Weights of a small transformer language model.
Size: 8 layers, width 512, 8 heads of 64, MLP 1024 SwiGLU, vocabulary 16384, 29.4M parameters.
Architecture: RMSNorm after each block, no biases in attention or MLP, tied embeddings, normalized queries and keys.
Training: a variant of Muon for these matrices, 1693M tokens, 8784 steps.
MLP neurons of a small language model. Each row is named by its layer, matrix (gate and up: input weights; down: output weights) and neuron, and shows model dimensions 64-159. Each number is 128 + 32 x the weight over its row's rms, rounded and kept within 0 to 255. A neuron's up and down rows have the sign that makes its largest values positive.
A block is one neuron, or neurons of one layer that tend to fire together. After each block is what it responds to, as a language model described it from the Wikipedia text at the highest values.

L4.gate246 [157 151 107 153  84  93 138 105 150 126 144 156 153 153  87 171  99 105 113  94 120 125 184 157 146 203  96 116 174 118 160 184 110 124 138 128 107 142 121 131 179 172 114  64 143 106  74 126 142  60 118  96 114 104 146 168 166 109 107 125 115 127 171 165 145 163 174 155 104 132  98 174 119 159 151 151 128 153 103 131 118 149 132 164 147 172 136 166 167 139 175 124  62 129 152 109]
L4.up246 [161 123 132  69 166  86 124 169 117 127 159 123 186 226 140 138 163  96 150 126 140 156 128 144 174 117  65 109 189  93 162 118 114 132 103 163 174 125 155 128 132  95 137 125 105 129 111 102 158 128 150 117 105 109 110 167 145 106 103 106 112 177  70 167 147 121 198 122  92  73 109 108 160 112 145 176 159 151  89 161 136 160 178 121 145 151 133  93  88 150 150 114 111 136 137  95]
L4.down246 [128 164 168 109 113  91 185  80 124 112  64 142 169 196 159 120 139 151 135 102 180  79 105 178  85 114 135 147 156 172 120 126 161 106 132 179 134 149 130 125 121 162 186 203 111 120 127 168 113 129  80 174 121  45 162 113 144 111 139  91 154 162 150 177 121 177 172 141  96 192  94 139  85  94 169 174 194 190 131 125 101 142 143 165 123 174  87  64  95 118  80 201 166 188 129 121]
L4.gate303 [175  91 123 140 146  85 129 143  80  98 145  86 100 143 144 124 105  91  98  43  84 108  91 158 124 150  74 150 115 184 179 163 111 134 111  73 153  74  86 184  85 125 177 127 130 113 160 136 177 106  84 167 100 147 126 136 144 144 103 180 137 110 145 118 167 119 149 147 171 133 129 135 169 164 101 108 136 153 108 104  71 168  87 139 132 192 164 150 151 139  94 135 144 115 114  95]
L4.up303 [130 139 157 120 126 121 143 139 175 162  82 150 147 162 153 170  97  97  81 145  87 195  84  99  84  88 139 152 129 110 166 101 113 138 161 152 129 118  85 131 127  92  78 131  99 126  98 160 160 118 117  99 152 116 164 116 104 150 155 139 101 116 130 144 136 148 149 133 112 130 173 148 153 133 143 149 127 125  93 115 134  85 131 127 112 139 115 125  66  73 177 100 105 156 132  97]
L4.down303 [143 168 105  96 156  93 130 118 101 107 112 101 132 175 139 188 110  99 144 100  93 146  95  60  89 128 180 101 104 128 131 130 175 111 162 141 147 123 151 150 114 173  78 140  90 132  91 153 102 146 132 115 115 152 161 133 180 129 176 128 150 141 119 171 170 125  93 120  83 134 106 159 152 166 132 189 190 154  87 133  95 119 128 157 128 200 116  79 124 127 102 144  83 127 103 117]
L4.gate344 [135 166 111 150 179 118 173 102 120 116 106 151 190 123 156 129 115  59 156  95 145 136 156 105  86 121 112 155 154 140 122 116 123 182  96 188 120  76 101 174  96 129 110  93  83  96 191 139 182 157  99 126  90 138  97 138 138 121 124  59 175 172 130 143 108 108 114 129  77 120 112 131  96 156 106 133 195 133 155 151 110 131 113  89 172 172 113 149 143 146 146  88 103 119 174 101]
L4.up344 [128  62  96 160 134 111 174 115 133 114 101 163 147 161 167 134 138 132 133 122 166 143  89 142 118 136 110  97 146 144  95 148 107 181  89 122 107 127 112 166 175  92 134 144 188  90 134 135 112  77 100 138 160 135 147 146 171 159 166 134 154  88 171 127  92 136 148 147  89 148 144 150  91 149  67 166 132 143 128 161 119 140 119  53 152  65 126  80 186  97 136 120 109  92 152 185]
L4.down344 [ 92 165 135 141 112 160 171  85 130 105 114 129 209 163 171 124 112 137 147 119  88 145  79 135  80 122 126 148  82 109 101 120  97 119 106 162 141 117 125  58 157  84  75 138  94 125 140 136 172 122 131  98 192 108  94 149  98 146 136 143  91 145 103 132 142 137 108 107  73 135 157 166 172 114 131 106 152 165 129 152 151 172 129 116  96 175 132 124 152  96 198 118  64 215 193 167]
L4.gate494 [152  71  91 133 110 175 137 224 177 169 125 131  70 119 153 125 177 184  90 124 116 184  98 157  51 140 130  99  66  80  87 193 140  94 138  77 162 132 104 157 119 142  74 153 169  66 135 102 159 119 134 204 149 157  87 137 155  94 122 114  73  92 109 172 125 119 142 153 129 143  83 166 141 102  83 125 148 110  99 139 147 135 100 152 155 145 107 140 146 155 121  86  78 131 138  91]
L4.up494 [185 118 123 189 127 135 102 229 138 148 138 120  99 125 179  66 168 154 117  95 113 151 119 218  75 135 162 134 101 152  29 129 133 108 174 118 172 122 129 183 117 172  59 122 134 110 143 183 110 135 115 153 178 148  84 102 210  83 134 109  64 127  87 187 150  93 167 159 171 149  90 113 130 117  91 109 193 134 113 136 174 116 143 140 134 137 115 109 159 156 141  87 168 126 129  74]
L4.down494 [166 170 151 133 131 161 126 172 117 128 107 139  83 105 164 123 172 131 149 134  61 150 176 141 144 118 126  91  91 116 112 141 109 111 131 143 167 171 108 153  86 121  71 137 154  82 101 116 155 161 143 175 129 190 138 113 121 121 127 131 131  52 144 143 124 147 131 142 170 129 103 181 108  93 147 117 145 114 132  97  92 175 130 150 154 164 132 122 119 194 108 142  81 147 119 104]
Leading number tokens

L3.gate910 [125 176 142 142 121  91 106 159  89 142 122 139 150 146 145  88 150 155 148  86 120 165 153 200 149 167  92 102 160  94 167 184  86 105 135 143 142 129 170 119  89 119 156 111 161 209 145  96 121  96  27  98 143 139 136 108 126 126  71 119 101 128 136 167 170 154  75 129 147  49 104 145 101 118 133 208 180 111 194 122 140 124 151 169 141 125 157  97 138  64  69 145 116 150 184 128]
L3.up910 [100 146 169 135 153  99 166 130 118  75 163 103 123 123  87 160 119 129  76 116 118 114 125 112  95 108 154 125 155 128 103 154 139 117 166  78 140 104 130 133 200  73 108 103 115 127  40 118  74 141 132  89  66 145 146 175 205 156 124 147 131 130 157 109  65 153 113  82  84 191 117 226 138  67  91 209  80 115 178  78  92 114 128 135 103 116 164 120 106  60 127 110 155 143  73 122]
L3.down910 [188  62 139 143 178 123 171 141 133 119 127 111 134  57 112 126  69 200 170 136  67 142  79 201 155 176 133 151  88  80 132 151  84  62  94 174  94 102 102 123  89 144 157 103 137 166  92 125  85 175 121 165 175 138 155 175 135 166 111 110  91 181 160 118 111 100 151 145 132 170 193 171 181 135 126 100  98  71 137 106 180 127 133 147 143 160 130 108 110  86 116 142 139  97 183  75]
Line break after headings and paragraphs

L2.gate312 [137 121 126 185 148 101 124 108 171  88 142 124 144 150  76  81  77  87 118 163 104  99 120 155 118 159  77 105  98 112 123  45  70 143  98  70  97  86 139 186 132 103 166 104 147 141 119  74 120  81 134 179 156  60  99 185 162 137 151 108 133 122 140 124 131 174 152 162 118 107 142 163 132 172 159 125 150 136 102  91 113 122 119 226  86 172 107  71 106 151 146 142 153 110  97 131]
L2.up312 [122 153 128 125 105 113 150 141  78 126 220  67 161  99 142 107  71 144 147  95  69 139  92  76 131 136 168 136  94 116  93 108 178 136 134 147 113  89 168 142 136 111 124  99 131 107 150  73  86 189 112 103 120 210 175 100 115  78 113 134 119 101 134 151 146  93 113 146 153 113 124 127 164 135 165 137 107 138 118 144 134 120 138  80 138  34 108 131 120 133 182  94 162 121 112 127]
L2.down312 [ 94 120 158 105 114 100 150 180 101 132 133 123 178 141 130 124 130 105 116 112  68 135  92 122  71 143 140 125 123 136 111 145 114  75 114 140 110  89 132 175 160 109 128 140  79 161  95 145 138 145 121 178 154 166 192  89 105 106 162 146 182 142  95 151 141  77  85 118 137 168  81 150 148 110  97 105 123 156 122 129 187 111 111 140 122 118 104  64 114 109  93 151 128 111 118  90]
L2.gate583 [152 103 155 111 170  70 112 117 126 142 104 188 125 157 133  68 134 108 121 149  29 132 104 167  71  94 171 167 214 164 102  96 158 122  81 114 102  85  97 131 104 144  91  99 180 115 106  98  48  91 145  88 130 106 137 103 152 189 200 119 152 145 172 186 137 150 144 160 179 164 122  81 157 129 126  80 113 130  99  92  68  99 130 156  89 143 179 164 123 169 111 162 160 142 102  91]
L2.up583 [132 148 156 108 117 109 121 118 112 174 141 168 143  87 198  72 146 125 145 148 120 110  95 137 149  76 164 168 179 109 113 126 128  84 192 153 100 113 105 190  76 148 102 120 143 141 153 138 144 135 105  73 146 105 100 121 132 182 162 177 155 178 156 138 109 135 133 101 146 132 106 115 151  89 130 112 134  96  26  74  88 123 109 158 129 169 153 141 115 128 144 139 137  89 164 112]
L2.down583 [101 158 124  76 147 125 123 163 116 195 114 121 122 175 127  90 145 144 105 137  77  69 101 205  95 150 120  87 136 145 138  93 175 157 162 158 159 106 103  96  92 154 121 101  83 173 113 175 121 141  91 190 121 105 128 109 123 151 167 132 104 168 113  98 118 118 210 170 127 166 127 100 130  84 149 137 143 129 124  97 185 114 140  93 100 121  98  82 151 189 144 118 101 118 150  86]
L2.gate624 [175 121 152 180  93  88 125  78 130 145 129 126 124 141 109 117 171 157 154 137 109 109 132 170  85 108 135 143 134 122 162  86 141 123  59 164 184 143 144 122 128  70  63 105 144 164 114 176 128 148 130 188 109 118  98 147  92 120 129 136  71 102  81 132  97 147 131 140  88  88 146 150 106  84 104 162 115 158 172  80 161 162 154 137 149  96 173 113 119 123 163 155 160 141 158 107]
L2.up624 [150 136 101 133 157 179 135 129  96  44 152  72 139 126 107 163 166 204 132  94  73 159 140 115 168 120 135  49 120 111  39 126  69 201 155 119  95 134 145 204 173  85  93 174  91  64 133 113 182 108 154 156 134 164 153 110 121 133 111 157 137 132 120 170 116 104  97 178 170 102 171 178  91  96 107 181 141 118 141  96 117  77 102 112 127 143 118 140 124 126 145 146 160 162 173 110]
L2.down624 [138 113 100 107 101 113 131 146 152 146 136 121 167 135 110 132 173  78 105  96 142  96 153 174 186  99 153 143 103  94  99 129  90  98 136 170 140 191  94 173 118 147  58 196  86 139 178 127 117 133 146 120  99 140 140 167  86 164 141 123 117 143  85 116 120 143  58 145 199 170 142 199 116 117 151 125 146 111  78 158 154 109 156 158 172 110 121 152  85 114 104 171 113 138  89 128]
L2.gate883 [135 173  88 118 136 113 168 131  81 152 101 140 138 156 172 102 139 142 124  97  81 147  94 123 126 146 105 175 105  95 128 109 146 130 121 120 205 147 157 146 113  99  82 121  96 144  93 167 124 135 102 118 112 156 118 125 115 121 211  81 122 120 108  99  79 107 160 150 106 146 103 131 100 129 143 142 108 145  89 105 123 177 129 171 130 120 164 136 155 116 119  86 182 144 166  66]
L2.up883 [ 86 179  89 119  63 121 117  99 127 117 133  87  80 116 144 158 128 117 169 169 139 128  84 132 100  83 181 168 155  94 140 104 126 130 119 172 211 135 143 135 100 117  91 208 126 142 154 152 148 109 145 177 118 136 106 173 157 131 116  58 166  99 100 111 155 171 123 140 112 163 157 131 148 112 126 105 176  79   8 122 152 114 127 162 126  85 178 131 128  31 116 123 163 161 108  86]
L2.down883 [154 181 116 122 121 156  73 131  93  99 107  74 147 115 157 159 161 108 114 138 103 130  48 161 137 119 150 105 109  82  93 139 168  93 113 126 128 146 148 126  99 136  84 172 161 112 107 128 173 195  87 123 140 122 118 140 114 166 162 177 147 117 157 152 113  90 132 129 140 106  61 100 110 122 116 163 146 116 115 113 133 105  86  94 161 103 176 118 121 134 135 127 166 133 105 173]
Leading number tokens

L2.gate305 [ 94 126 123 156 165 201 139 102 143 115 121 111  61 122  98 143 131 159  75 133 161 196 130  60 144 147 135 158  57 115 139 163  96 194 140  95  87 183  65 167 127 146 208 108 115 111 132  85 130 110  93 145 116 136 108 107 130 127 118 142 121 133 121 116 133 100 194  86  56 128 171  99 132 105  91 212 125  94 166 173  82 124  78 132  83 117 115 128 108 132 131 187  86 125 180  97]
L2.up305 [ 95  69 105 138 107 128 146 145 137 198  84 125 163 129 163 119 127 169 120 158 112 215 104  80  98 137 106 158 150 136 163 121 191 120  96 124 149 170  94 118  97 206 134 168 136 186 136 116 149 123 153  84 168 189 166 123  90 122 135 146 166 119 185 157 117 123  67 150 199  23 109 127 108 177 123 150 153 136 100 108 100  94  97 180 119  80 155 131 114 158  75 181 118 133 188  77]
L2.down305 [138 101 147 105 157 122 118  77  92 127 197 121 128 156 177 144 129  78 130 134 131 136 141 178 192 118 166 190 102 162 105 106 121 130  73 109 120 109 117 180 133  42 147  82 173 115  86 119  85 162 146 110 114 111 110  97 135 126  56 182 110 161 136  43 132 155 148 109  68 123  79  83 160  86 125  83  95 119  52 106 166 112 149 130 136 152 112 158 143 136 152 104 121 154  90 100]
L2.gate367 [118 170  80 150 111 117 156 137 122 120  91 181  89 111 129 137 119 142  91 120 129 168 149 154 157  74 163 157 131 176 148 219 126 135 126 133 137 147 118  80  83 146  99 169 147 149  46 124 141  91 113 181 140 114  96 124 122 134 160 143 108 102 183  73 113 144 121  74 167 185 165 157 102 184 134 146 123 118 142 112 138 155 167 103 179 129 117 122  85 141  93 118  81  98 161 106]
L2.up367 [126 154 144 122 120  90 116  91 173 216  94 107  86 139 127 113 114 109 107 154 124 185 142 143 121 141 170 121 134 188 156 198 114 141 119 128 109 117 159  85 177 138 128 111 167 161 115  80 139 115 160 155 167 100 172 152 144 186 123 138 155 209 123 137 133 123 176 118 154  79 124 219  78 119  90 151 144 135 151 131 128  71 183  86 105 159 110  89  91  98 128 151 137 159  93 110]
L2.down367 [156 123  92  98 163  68  41 159  76 150  86 176 133 143 112 183 117 106 129 130 113  80 151 112 178 143  78 136 178 132 128 181 105  94 187 131 119 109 157 109  83 126 134 116 112 102 157 101 105  56 126 123  76 213 129 153 158 172 133 187 159 122 170 171  99  85 199 138 134 118 147 116 130  92 144 112  94 157 175 123 112  91 156 143 105 122 105 109 170 132 102  98 135 123 166  63]
L2.gate557 [ 80 189  80 133 150 136 117 132 123 158 144 153 136  78 109 129 116 149 122  99 158 132 141 136 114  86 188 167 138 137 222 122 139 118 132 103  92 168 107 106  88 100  48 171 107  92 130 120 169 152  98  74 196 132 143  99 130  96 128 101 137 131 136 130  88 141 156 133 116 104 125 170 125 130 166 142  84 122  62 126 110 121 108 141 106  95 126  96 141 146 112 107 116  60 108 128]
L2.up557 [120 174  40 144 150 151 137 123 113 149  99 169  83  97 137  89 164 156 110 113 197 103 114 175 121 136 172 128 145 116 132 111 154 155 165  51 134  83 148 167 106  97 164 158  92  71 101 164 185 141 114  63 130 128 145 142  89 129 126 153 106 121 113 136  76 110 186 166  75 132 147 157  96 150 144 221 130  88 174 185  97 134 105  87  70 151 124 207 130 206 139 103 186  60 106 141]
L2.down557 [161 218  91 122 178 123 157 152 117 151 165 145 132 134 139 150 128 103  97 146 179 115 106  76 121 139 161 183 106 164 168 194 114  97 111  82  99 128 234 130  98 171  95 138 160 185 130 158 156 112 147 124 120 131 161  88 113 109 118 175 167 153 165 133 120 116 133 128 104 113  60 110 119 161 130 124 157 125  98  98 167  66 163 147 184 185 161 121  80 120 177 154  87 162 104 115]
L2.gate866 [112 130 118 199 126 108 140 128 116 108 170  81 136 111 118  96 137 172 126 120 189 156 139 130 140 147 106 150 112 111 166  70 144 157 162 143 125 102 151  98 112 126 149 154  93 131 145 129 178 157 117 141 190 118 189 115 134 118 135 183  86 157 160 164 111  93 164 125 146  78 154  77 120  74 123 178 131 128 102 147 157 127 146 159 125 182 135 118 143 100  69 185 146  76 191  88]
L2.up866 [114  89  74 161 124 181 100 159 157 120 144 103 151  74 134 114  67 163  85 112 134 189 192 160 194  93 166 203  95 115 218 136 141 222 178 184 155  94 144 104 128 109 227 129 161 113 139 120 193 131  99 139 157 109 192 152  99 130 117 147 132 145 176 118 155  79 177 159 141  64 131 104 129  66  59 171 127 105 129 137 158 124  87 122 151 132 124 133 127  50 111 157 137 124 165 126]
L2.down866 [130 117 132 215 153 124 133 145 124 164 219 101 110 186 135  89 197 129 153 106 150 160 145 118 109 165 142 170  68 158 124 131 107  95  65 136 135 137 210  77  97 173 189 106 130 127 166 136 135 153 134 149 145 123 105 121 118  80 142 204 114 145 141  84  92 133 150 125 101  70  80  74  97 155 115 146 120 105 136 106 105 139 176 153  96 202 139  86 157  93 120 183 165 107 148  51]
Block boundary breaks

L4.gate40 [122 185 133 149 150  96 147 134  85 102 191 179 164 171 125  46 131 112 149  99 180 204 149 187 122 123 108 164  85  99 123 126 114  79 110 148 127  84 165 159 151 115 149 121 138 101 121 151  96 144 116 127 118 159 125 170 161 153 108 124 131 121  80 137 153 112 136 119 218 147 186 157 133 107 155 131 199 103 135 156 113 156 136 144 172 106 185 108 111 124 168 108 116 127 151  92]
L4.up40 [149 144  88 202 143  84  65 138 129 151 113 128 128 122 137 175 102 117 129  65 108 135 188 183 129 145 170 131 123 102 113 157  94 148 175 135  60  84  80 103 108 155 198 101 162 156  80 165 146 162  99 127 108 181 115 156 228 125 113 110 167 121 136 115 184 132 134  59 134 133 163 145 162 140 105 112 180  63 158 146  44 229 130  90 162 160 164 128 169  94 128 161 128 149 121  86]
L4.down40 [112 128 157 183 134  59  90 147 125  74 122 132 126 126 129 143 110  59 103  94 168 163 102 106 122 204 100 150 139 119 137 157 210 163 118  83 164 130 163 132 208 142 161  49 124 154  88 129 114 119 123 178 130  86 140 117 125 117 158 133 126 138  71  75  99 147 187 101 115 107 166 124  22 123 109 169 168 153 126  69 111  77 128 126 132 157 118  88 135 189  89 107 145 107 132 172]
L4.gate329 [255  75 112 156 112 213  55  92 164  82 100 124 167  82 166  99 123 158 129 102 166 169 190 111 179 111 137 150  90 128 147 101  99  86 139 143  92 119 139 164 172 107 154 148 170 171  78 103 153 115  62 160 140 103 109 176 164 129 126 159 135 171 144  88 167 110 159 108 116 148 154  96 122 175 143 105 160  65 157  94 155 120 116 102 159 117 106 108 159  86 109 128  86 179 151 115]
L4.up329 [151  96  84 155 145 153  76 160  85 121 132 112  98  91  99 150 148 139 108 126  92 160 158 113 104  95 138 156 116 170 150 146 136 130 107 118 175 115  69 151 136 130 148 123 150 102  78 121  82 121 162 169 218 130 176 116 191 136 161 103 117 203 133  99  71 135 133 129 103 118  77 180 197 184 138 126 108 120  94 111  90 123 148 154 105 134 110 124 139 103 114 146 131 135  95  68]
L4.down329 [207 112 189 165  97 103  64 116 146 115 164 119 102 142 174 102 143 133 101  89  91  82 114 158  89  90 128 123 126 115 120 130  73  88 124 116 114 142  83 126 121 129 199 114 159  85 164 125 101 141 128 127 104 145 119  91 160 129 145 121  93 120 176 110 139 224 161 143 144  67 153 148  70  97 150 215 121 128 145 116 136 115 155 132 112  79 132 126 120 174 129 109 110 147 147 136]
L4.gate609 [157 118 118 122  90 136 132 161 123  85 119 115 120 163 110  64 139 137 122 122 112 143 118 161  95 118 135 156 111  44 108 130  97  76 103 114 171 117 106 143 112 194 120 110  95 197 143 149 139 157 140 112  87 139 111 129 149 156  92 138 144 157 154 143  91  98 180 115  90 108  58  94  92  70 142 115  98 112 128  94  92  69 119 167 128 172 192 122 118 117 129 126  99 167 129 112]
L4.up609 [159 128 152 106 132 145 156  72 174  64 110 114 114 100 135 122 145 165  14  94  78 177 188  93  98  83 160 130 137 133 122 191  90 167  95 127  94 172 149 107 123 146 151 115 147 118 154 150 113 188  79 141 146 166  97 123 143  93 127 153  53 123 115 107 129 123 119  96  87  85 105 118  81 131 108 136 127 145 223 142 101  78 135 165  81 168 148 175 118  92 155 108 155 170 144 104]
L4.down609 [155 127 114 118 177  92 102 123 107 190  83 165 171 126 150  85 114 151 126  86 117 124  98 196  71  69  82  58  91 138 148 135 152  94   8 219 130  95 120 162 199 124 153  78 134 131 103 124 161 131 143 140 139 125 102 180 166  80 206 178 125 203 136  85  77 108 113 102 126 102 191  95 126 128 106  94 114 109 129 137  83 134 165 110 126 157 148 146 173 171 100 168  56 119 119 181]
L4.gate1011 [135 115  98 205 146 156 133 100 140 121 104 117 172 144 139 111 125 142 104  70 152 135 151 160 120 145 106 128 111 145 151 116  71 170 134 133 136  61 139  93  34 120 156  96 159  92 152 127 227 125  62 154 169 156 119 155  55 103 130 111  93 165 144  94 138 114 165 145 161  96 137  67 145 117  53 110 156 115 111 106 153 165 117 203 168 116  92 114 180 129 118 151 131 105 143  99]
L4.up1011 [122 109 173 136 179 156 166 163 162 102 129 170 145  82 125 159  75 137 119  80 138 141 123 131 171 169 126 173 151 122 113  73 102 133 180 154 130  78 131  93  94 173 163 121 127  88 107 204 117 139 116 154 141 121 162 171 131 117 150 138  99 193 125 138 116 134 126  50 176  32 100  90 157 138 172 163  97 118 113 195 127 157 129 150 109 156 134 105 190 112 141 171 146 119 134 105]
L4.down1011 [110 116 153 142 123 125 100 142 108 163 102 129 130 161 175 125 148 174 127 141 253 156  99 103 118 178  83 125 215 143  52 166  71 137 122 121 135 121 150  86 152  77 102  98 115 102 150 145 154 126 103 157 118 140 124 134  82  76 123 139 140 176 149 134  74 100 141 146 143 115 163  95 124  98 109 182 112 115 146 116 149 145 102 166 148 142 190 114 151 116 117 144 188 129  98 104]
Block-end line breaks

L3.gate512 [148  83 132  93 157 106  57 142 132 102 163 161 141 130 181 123 169 138 130  95  60 139  66  97 216 164 144 155  84 136 164  98 143 101 128  71 123 107 137 110 109  92  92  82 132 117 102 138  98 131  86 167 162 158 132 142 120 139 139 116  82 100 180 142 131 125 132 138  62 116  61  80  56  63 167 134 121 123 162 157  91 129 117 126  96  94 133 136 148 116 152  97 127 160  93 102]
L3.up512 [153 150  97  82 108 153 157 119 143 170  93 131 108 122 165 124  94 185 171  94 108 117 188  78 114 139  33 137 167 122  83  81 109 146 138 160 152 108 109  98 167 169 118 134 122 127 119 127 125 188  91 152 148 141 136 128  76 175 133  85 106 131 123  87 142 114 189 135 127  81 159 156 165 116  91 129 157 136 170 132 151  60 146  75 157 184 103 147 133  98 140 145 148 127  82 184]
L3.down512 [ 77 104 160 151 131  97 159 104 141 105  98 122  70  84 138 112  58  52  63 111 113 202  89  79 106 210 128 144 113 123 145 154 148 143 100  69 131 175 188 131 134 140 141  83  96 106 100 179  95 135 177 131  98 114 149 185 135 133 109 154 105  95 163 161  98 131 108 124 176 114 122 112 129 168 186 146 136 155 152 177  73 172 116 205 139 131 183  71 159 115 140 121 150 106 160 163]
Numbers and quantity words